{
  "head_dim": 96,
  "d_mlp": 384,
  "vocab_size": 10113,
  "rope_base": 1320.0,
  "attn_scale": 0.102,
  "init": "uniform",
  "optimizer": "ademamix",
  "lr": 0.000756,
  "beta1": 0.9,
  "grad_clip": 2.0,
  "batch_tokens": 65536,
  "doc_mask": false
}
MLP neurons of a small language model. Each row is named by its layer, matrix (up: input weights) and neuron, and shows model dimensions 128-191. Each number is 50 + 10 x the weight over its row's rms, rounded and kept within 0 to 99.
After each neuron's rows, "fires in" lists the words (lower case) most often at its 100 highest values on Wikipedia text that the model never trained on.

L8.up381:53 50 64 38 46 45 60 67 59 58 58 50 49 55 52 54 48 51 44 57 51 60 50 58 66 54 51 53 33 49 54 43 70 53 51 51 51 49 40 46 42 51 63 51 56 59 52 37 45 48 58 40 47 63 58 46 44 39 46 60 54 61 46 45
fires in: "to", "on"

L2.up20:56 47 46 42 62 59 44 59 39 62 58 46 64 44 46 56 46 39 65 57 53 47 57 44 74 42 43 57 50 50 45 40 56 60 43 75 45 54 51 45 30 37 46 57 51 59 52 48 53 66 59 56 59 33 63 55 59 51 58 41 58 45 63 44
fires in: "for", "how", "between", "june", "target", "hearing"

L4.up174:43 60 51 64 56 59 46 46 52 49 58 56 66 55 42 74 64 64 49 45 50 57 56 51 53 66 30 61 42 59 45 50 46 38 39 33 66 44 45 50 47 42 42 51 53 51 50 35 66 42 55 40 51 43 45 58 42 47 44 44 54 45 52 47
fires in: "de", "978"

L4.up62:51 63 51 54 62 60 58 43 38 63 64 57 53 43 54 66 48 33 29 57 61 48 47 58 68 44 55 70 48 66 55 56 48 66 43 47 36 27 60 42 64 43 54 44 60 58 43 48 48 63 48 33 61 49 58 30 60 56 49 32 56 50 56 50
fires in: "one", "most", "from", "each", "all"

L4.up315:50 51 52 55 70 46 51 46 44 66 48 55 62 59 35 44 48 44 47 55 56 42 51 46 44 47 62 41 59 54 55 41 60 51 43 43 47 54 63 45 58 47 57 46 62 53 63 52 66 37 58 60 45 52 48 44 58 44 50 54 47 24 58 67
fires in: "some", "to", "many", "any", "in"

L4.up26:53 68 46 52 53 43 65 50 49 61 49 58 73 54 51 47 45 21 52 40 71 58 50 70 44 52 56 49 43 40 38 42 36 50 32 51 41 53 67 44 57 42 47 49 60 43 66 41 59 61 51 34 46 43 54 53 47 68 54 50 38 53 57 64
fires in: "to", "have", "of", "is"

L5.up353:40 53 27 36 59 39 58 42 61 52 46 54 68 58 54 54 58 49 55 40 43 58 39 51 50 38 72 59 38 34 60 61 47 44 40 41 54 45 63 43 55 42 29 38 46 70 63 48 49 59 54 42 48 54 53 56 59 58 46 45 36 51 45 61
fires in: "in", "two", "early", "during", "at", "four"

L4.up157:41 54 53 50 59 59 65 50 57 54 58 68 72 53 59 63 64 38 29 31 49 51 36 49 53 41 48 64 47 53 45 52 36 42 24 63 56 65 56 41 54 55 64 36 42 55 76 45 47 58 49 31 55 46 58 32 45 66 74 63 40 39 55 61
fires in: "has", "had", "have", "including", "such", "also"

L4.up114:39 62 52 45 64 58 59 45 57 68 58 52 48 32 52 47 48 62 28 39 57 55 44 54 53 51 61 48 42 51 53 58 46 53 27 56 45 47 62 43 53 29 45 30 67 60 49 67 46 57 57 36 53 48 48 55 47 48 58 36 46 53 44 77
fires in: "after", "to", "following", "starting", "once"

L5.up160:50 43 44 46 55 53 63 46 47 51 53 66 54 51 60 43 58 65 28 59 66 49 51 46 73 61 38 49 51 52 32 38 53 43 47 47 67 47 56 39 42 46 26 63 57 45 48 39 43 38 73 61 57 65 58 38 38 43 44 57 37 49 43 49
fires in: "had", "on", "assurance", "for"

L2.up257:47 54 67 57 52 62 53 58 47 60 72 35 51 69 36 60 47 40 40 57 54 51 38 47 58 33 57 56 47 46 52 45 66 56 30 72 34 30 45 46 37 48 46 43 52 51 63 50 69 71 53 50 40 58 48 55 48 42 48 54 62 35 46 42
fires in: "there", "following", "between", "when", "in", "if"

L2.up324:48 68 40 43 58 48 48 60 58 54 39 63 49 53 54 50 49 47 59 39 55 46 41 59 51 50 49 38 56 53 56 46 51 39 53 56 47 52 49 31 44 63 67 27 58 51 46 57 47 60 49 43 47 41 32 51 28 61 45 62 58 37 55 61
fires in: "as", "to", "trail", "purchase", "costume", "initially"

L4.up23:39 42 63 54 61 48 58 67 43 48 42 58 40 46 53 41 62 49 43 45 41 63 59 67 52 55 63 59 52 30 55 62 54 37 38 55 40 48 43 49 57 55 37 60 70 40 70 44 47 62 66 48 54 33 49 46 45 45 57 40 47 53 55 61
fires in: "on", "in", "years"

L4.up37:44 60 39 49 47 58 42 33 55 46 63 65 47 48 44 64 49 49 33 30 47 44 47 59 40 47 60 58 58 50 64 38 45 58 54 45 64 38 43 37 39 40 46 50 64 45 41 64 50 47 73 41 50 49 77 62 62 39 55 41 51 46 59 59
fires in: "this", "as", "award", "the", "one"

L4.up240:51 50 57 47 56 45 76 46 54 50 48 41 55 36 59 46 45 54 41 39 44 48 49 39 58 39 30 47 57 32 30 59 55 59 42 68 34 53 50 33 45 40 54 49 49 52 36 48 53 32 64 32 41 40 51 59 53 68 61 52 55 69 56 45
fires in: "including", "included", "at", "same", "such"

L4.up173:50 53 62 46 59 60 48 51 52 59 76 36 60 51 32 34 44 41 47 54 58 46 62 74 40 52 40 50 67 43 62 30 41 48 44 46 49 45 52 60 40 42 61 37 60 55 43 46 40 62 65 60 51 76 58 73 51 49 48 41 62 44 49 52
fires in: "s", "national", "states", "domestic", "professional", "civil"

L2.up42:43 56 49 59 42 44 39 54 47 54 61 62 39 53 36 54 65 39 38 47 36 57 56 41 39 51 61 56 52 50 38 50 63 42 49 47 41 48 52 41 55 38 53 57 56 61 87 58 61 59 60 57 52 61 46 58 38 36 46 48 53 47 27 70
fires in: "15", "14", "10", "i", "20"

L2.up249:39 38 33 46 40 68 50 48 56 42 54 37 55 48 63 50 38 51 57 28 60 52 43 78 42 51 38 47 50 52 40 27 51 37 45 69 54 41 52 54 47 55 42 50 68 65 43 65 40 63 60 55 42 38 44 51 71 70 71 49 58 47 60 52
fires in: "united", "abu", "roman", "of", "s", "st"

L2.up16:43 43 54 67 62 67 45 33 50 61 51 49 50 56 48 54 44 58 43 27 48 50 52 59 43 61 53 50 63 40 59 56 46 38 58 49 51 41 36 53 49 68 47 37 47 48 47 53 48 65 61 65 54 55 36 50 48 41 58 31 52 41 45 66
fires in: "this", "republican", "football", "game", "democratic"

L4.up171:46 53 35 54 63 45 60 51 52 64 66 46 62 47 40 45 42 64 50 42 50 56 45 67 59 66 19 50 52 44 46 52 60 26 49 40 27 39 60 46 50 49 50 43 58 65 63 50 55 68 51 54 39 47 64 63 59 57 62 61 47 44 41 57
fires in: "of", "for", "the", "s"

L2.up326:47 62 59 61 64 42 69 40 41 54 63 53 51 47 28 38 43 36 26 53 53 72 44 57 52 44 48 55 48 38 53 41 56 54 43 66 57 52 50 49 49 49 44 66 46 45 47 69 54 48 61 46 53 45 47 66 47 61 46 49 49 46 39 53
fires in: "as", "in", "temple", "940426", "any"

L2.up184:40 69 60 51 68 53 68 52 51 57 64 44 54 70 39 39 50 39 46 53 43 54 61 70 47 58 56 54 53 48 62 60 58 49 40 71 47 39 49 51 33 55 56 36 65 59 49 56 53 48 63 37 58 51 60 56 48 41 49 57 70 44 25 41
fires in: "w", "an", "l", "for", "al", "in"

L4.up312:47 60 68 51 53 67 49 51 58 54 62 59 62 34 43 53 50 48 40 38 50 53 53 71 53 45 62 42 59 39 38 55 46 46 47 51 56 53 55 48 40 46 46 37 49 54 47 60 34 45 68 38 42 47 47 31 43 44 52 69 37 46 48 53
fires in: "he", "despite", "pearson", "his"

L4.up150:30 54 51 58 59 40 46 58 52 49 36 53 59 34 29 50 54 53 30 30 43 57 49 67 60 45 39 59 39 49 38 60 60 49 35 63 51 27 53 55 65 39 30 42 63 62 51 53 36 55 57 64 61 48 59 59 36 61 57 32 61 48 53 62
fires in: "as", "according", "by", "votes", "in"

L4.up30:49 62 52 57 56 53 61 43 48 74 52 53 44 51 40 54 62 51 48 50 50 56 56 58 53 45 22 47 49 52 45 47 38 50 41 62 48 59 57 52 47 53 36 35 46 63 42 43 48 64 45 27 50 49 43 35 46 68 68 51 65 48 56 55
fires in: "american", "german", "japanese", "that", "english", "russian"

L2.up243:53 60 46 58 67 39 65 54 62 66 42 59 45 66 47 41 49 52 38 63 42 42 49 47 43 50 73 56 33 46 50 66 25 49 46 46 66 35 39 44 41 54 59 40 47 50 48 48 41 39 50 38 44 50 40 55 42 55 67 57 46 64 44 40
fires in: "to", "by"

L4.up364:59 54 61 47 61 46 55 47 48 55 54 67 66 45 62 46 52 31 38 59 43 41 48 57 53 58 27 52 56 49 69 42 45 78 45 62 35 36 49 45 57 48 44 45 43 41 61 58 71 39 63 48 55 71 53 68 54 41 43 49 43 46 49 41
fires in: "with", "same", "extensive", "on", "which", "in"

L2.up298:50 60 48 44 61 50 59 52 62 59 61 54 54 45 51 50 54 46 48 50 53 54 46 72 59 48 64 47 27 60 54 56 45 52 48 42 47 46 47 34 46 50 47 41 50 60 75 55 50 44 64 29 56 42 46 52 55 62 61 65 61 42 66 47
fires in: "and", "to", "on"

L2.up79:35 53 55 65 49 41 66 29 52 59 40 57 59 52 42 41 58 33 40 47 53 44 54 61 60 67 57 63 41 42 54 43 49 52 41 71 58 51 56 37 48 59 30 50 66 59 51 72 45 48 48 43 57 37 50 67 47 80 71 57 40 54 60 57
fires in: "to", "after", "was", "be"

L9.up166:44 36 62 48 47 55 52 36 66 49 47 41 30 46 46 53 53 48 39 48 51 46 56 55 48 45 58 55 37 50 51 72 43 32 41 49 47 49 63 45 58 30 24 52 57 43 43 42 50 51 55 57 59 40 58 57 47 42 46 38 71 52 62 49
fires in: "on", "at"

L8.up264:44 54 54 53 45 44 59 55 62 32 57 51 56 47 58 65 43 64 47 36 47 52 56 49 48 37 44 62 74 55 39 34 50 49 49 37 47 52 44 46 38 50 49 63 62 60 40 55 62 64 50 44 63 37 39 50 57 40 52 63 71 46 56 40
fires in: "which", "that", "and", "also", "he"

L5.up211:48 45 47 38 60 47 49 42 31 63 47 48 63 61 56 63 51 42 30 44 50 42 48 50 53 35 55 44 26 48 37 55 54 41 40 55 71 52 41 51 37 42 58 61 68 53 41 48 68 64 59 58 65 37 53 50 57 44 64 61 52 57 59 44
fires in: "as", "on"

L2.up28:57 57 56 61 30 57 51 45 53 42 53 54 49 35 46 47 50 57 29 47 48 65 43 47 64 63 32 29 51 61 46 66 40 43 44 63 42 51 37 36 62 46 43 49 49 56 64 29 52 58 52 45 68 40 53 46 62 48 57 42 50 58 48 49
fires in: "game", "park", "united", "road", "votes", "goals"

L2.up328:53 53 47 46 53 49 63 43 57 60 51 43 44 46 48 30 51 51 38 46 42 47 38 65 60 49 59 42 65 55 54 52 50 59 59 53 57 47 46 45 54 30 50 46 50 69 58 28 54 48 66 44 65 59 52 50 62 53 66 44 57 45 43 47
fires in: "as", "with", "in", "favor", "for", "like"

L2.up84:50 53 40 54 51 62 45 49 52 53 59 35 49 55 35 68 49 51 52 57 56 37 47 47 38 50 44 38 44 48 37 49 47 51 40 60 43 31 54 34 41 46 47 46 63 49 63 72 50 66 54 58 60 68 53 47 53 35 51 57 42 70 43 41
fires in: "to", "baylor", "zimbabwe"

L2.up233:43 59 40 59 68 47 39 62 62 54 37 39 57 46 49 41 60 41 48 62 53 45 60 42 56 46 24 58 55 56 41 54 32 61 38 43 52 46 49 50 39 67 40 35 64 48 39 70 58 63 58 35 59 47 50 55 59 48 47 48 53 57 65 61
fires in: "one", "british", "ivoire"

L4.up274:48 67 53 49 63 51 70 52 52 69 59 45 48 47 54 57 38 50 37 45 62 58 45 45 52 51 62 61 58 56 43 42 57 65 46 63 47 59 48 40 47 62 48 33 57 64 65 55 48 49 58 50 55 42 51 47 55 59 49 58 36 34 43 49
fires in: "its", "own", "the", "around", "in", "to"

L5.up370:42 52 51 49 68 34 44 44 63 59 61 50 52 48 68 50 38 46 58 35 56 53 62 45 51 60 65 58 44 53 49 48 53 47 47 44 74 48 49 52 60 54 47 49 47 59 64 35 45 44 54 50 51 47 48 55 55 56 44 59 46 46 31 43
fires in: "his", "had", "has", "uttarakhand"